Weights of a small transformer language model.
Size: 11 layers, width 448, 7 heads of 64, vocabulary 16384, 34.3M parameters.
Architecture: LayerNorm before each block, learned positions.
Training: a variant of Adam for these matrices, 797M tokens, 6080 steps.
MLP neurons of a small language model. Each row is named by its layer, matrix (down: output weights) and neuron, and shows model dimensions 32-287. Each number is 500 + 25 x the weight over its row's rms, rounded and kept within 0 to 999. Numbers have three digits each.
After each neuron's rows, "raises" lists the tokens whose logits its output raises most directly, leaving later layers aside.

L2.down631:537531555485509482456469514525481526543449518507493567516501453490533502474548460496440497485508513469505534544479463453497508589478509512489486552503499527490539516494501484497495495508519504447494508503455477433473489460458503489523478533494516519491515499448481532526497462541519537521521453512480479524478509490426494518476478509526510510496519512456519513491498485505533486521457540500490478509517467467443549509453484500482510508505503487478519508469489481498469512495524554484531492495549466537492466470475483506506575512502482494500507492528515541529506526484470501493480502524502514481495497468499483509520463464459510475506499501507537471513538518493510481479477502479491512495509542522500519496467484500472503488545480504544499484519513541479523479533525489
raises: "ia", "ian", "ia,", "ing", "ion"

L6.down817:498547474494451500515495508516503552499514493540491529509503513509462456525501490486497477504491476448493529495545511505516514505494562447467456466453518517454507476473538547486504523493463495488484553476493512571477523492512529506565497481517525481508471482515488521528515486477475518523494458487529529506491518499512494483488501515543479491495495512500505487506535492455516555465417533484490470500469479489531495513480496530522501530514461481515493539478511502512472491500490540519488494505451525492465505468428509529505499500485518453502515525503514509479479493498510513498501549496482522509493474527478525459531498490473460492524528467512496528538484507520482472499545489532480573504475535536495485551473481468522500516446502481541489486593454501466505538465528501
raises: "-g", "-m", "-r", "-w", "itional"

L2.down1777:517489496477450529478515519526464528511486475523515516504493490502458456505508502484433508479511488461484485480492478509515561530448562509458455524529536487509524487482464494515517509474512496507508478469546514474423502465509464480534548524505515493497499538474492533518463520500499500461496488538503518524513492497508451541512482542503546490499482534526477524525517521501498517544509501453495498488495512531484506475497483503520520502509512479526522493508549515490496478450481507503543488500520514529501504476492445495505491535507496478495504498511530502488523501446502505533498562487474464536468422487488475513479507499501469500516540450505510471531564503498479545449493495498494505497504514492489508472497472447506517506495446475519535481481482488463464470495508529
raises: "uel", "use", "ime", "isl", "z"

L6.down449:483517488521478503530499495507499479501524493483485468527502504457500478513511562527479493466498460488472474510498515527466505493478490502494518522544533494499474513507464496477484487474492491511506464502520529501526491502507482472515527467494530532470555514524502491507484515511501536502469518521527575485490496462467482511532548548507515508437526462488509478482482537515479479504482482495488465493523480491555494471532521518547500511514519515486466535469458496505497527488516488507532485483489523507513500512439435529500573479497475515498488498464520445468547534516513512466538479551483518489569511507494458538502482499471500458545500477515493473474552479505535493513542498476450493520490483537542472493523540505511479490489493457491508542469518514524488469487482488
raises: " opposed", " well", " part", " compared", "cot"

L3.down963:477484481481483483510487503524505472492541475539543524505495486514481489439505495481491518526432522457478522494495470460532500494499479496519502491559451523533524494505494515490524502485503439503459513498450469528442537523496462492471501500499483471495543535506514523493468484488460529505514488478528553528463489526551501444516496516441461524449520501533489488513508482515482481507490550498462474510499501507513530464531504549486523488490524514496509492501506498529504522486442488505482508523517433497504485498552473504506537522517503529479522463522471495489513529539508518551459527526478469560501506521482486493515523531489498494510508484472516523530520510512484473523522494506495537479500511496519522452468457494517464459517510495480496526502477490441524538488489491
raises: "ential", "1,", "0,", "5,", "5."

L2.down1751:459437479511525509506539504495510515487487507521497490493487535498469484485488533506526543507516476508489471436512495522525481496529502488495516520511518524484463543497555482497527506504512460508486491507497515486506457470504523548486486496493468444484539547478536492490489497536488483468485496509511524539438518464451506537484497526522523468510485511533490549511498539489509531542502493498493482530482513496477528486469531484484490470513527522504485481516514528456518501484515570530507479507545483481503481524485494484512481511496489510529497506541536511503482499487507527494492500517534452529473456506509518543504466486487520473507473470526489502483446525487463480496490481504451519496499484475470534479531432487500489461524505494466508474557579523489531528517541468
raises: "a", "ations:", "i", "ations.", "a)"

L6.down1313:517503471478540471529503490486489512480503510440517488534525451486534481480527473515512480519542478497491503482474512508477481555494453492510517487443495454543485467500494524538480528507504496505499494540475458506468496531523456510503491482512535543518501540516455509557476474500514462543517484533513518525513480487475500486521490470514482545526493500534497479513521528490519499497485477496529535484495541503500519485501495452511503475482526513465477474518485450446514477532486540514516466482515448464514485502516478466482500508512427564509479540489480480496499504492547474485506480474515464509531517549471495445500514542536493502526526487479477494448501532493515462524483504519487485489512507483500516528464484509488529483496483502520495458491530505470525500527496524
raises: "ry,", "ry.", "land,", "les.", "les,"

L3.down762:500511503534495531491524515512503469534518504492491523498506483538497530532467501511537488535487540469504485417530511487516463518510485510520498487499501523484476532470533508480521488464460471450482503437517514536500485454498529509471472500475503492514472489482530545560485477503495469510525513507534472459513482498494482536503497477500474575556529464477488484537488517472521495513518531499543438522480484475462535480451490465492512489555493475525481512477469505496537468519479524526491528509529468494461531469485487499487484511461539457490492511512506449515489490471523469464503478500534484460521535496483515510515508499482475491534497496504470469439495490486510520489450514502489487463465474501525500514506468510497516491478491525498489515514499540532477475508478490
raises: "als", "ation:", "ines", "ra", "ates:"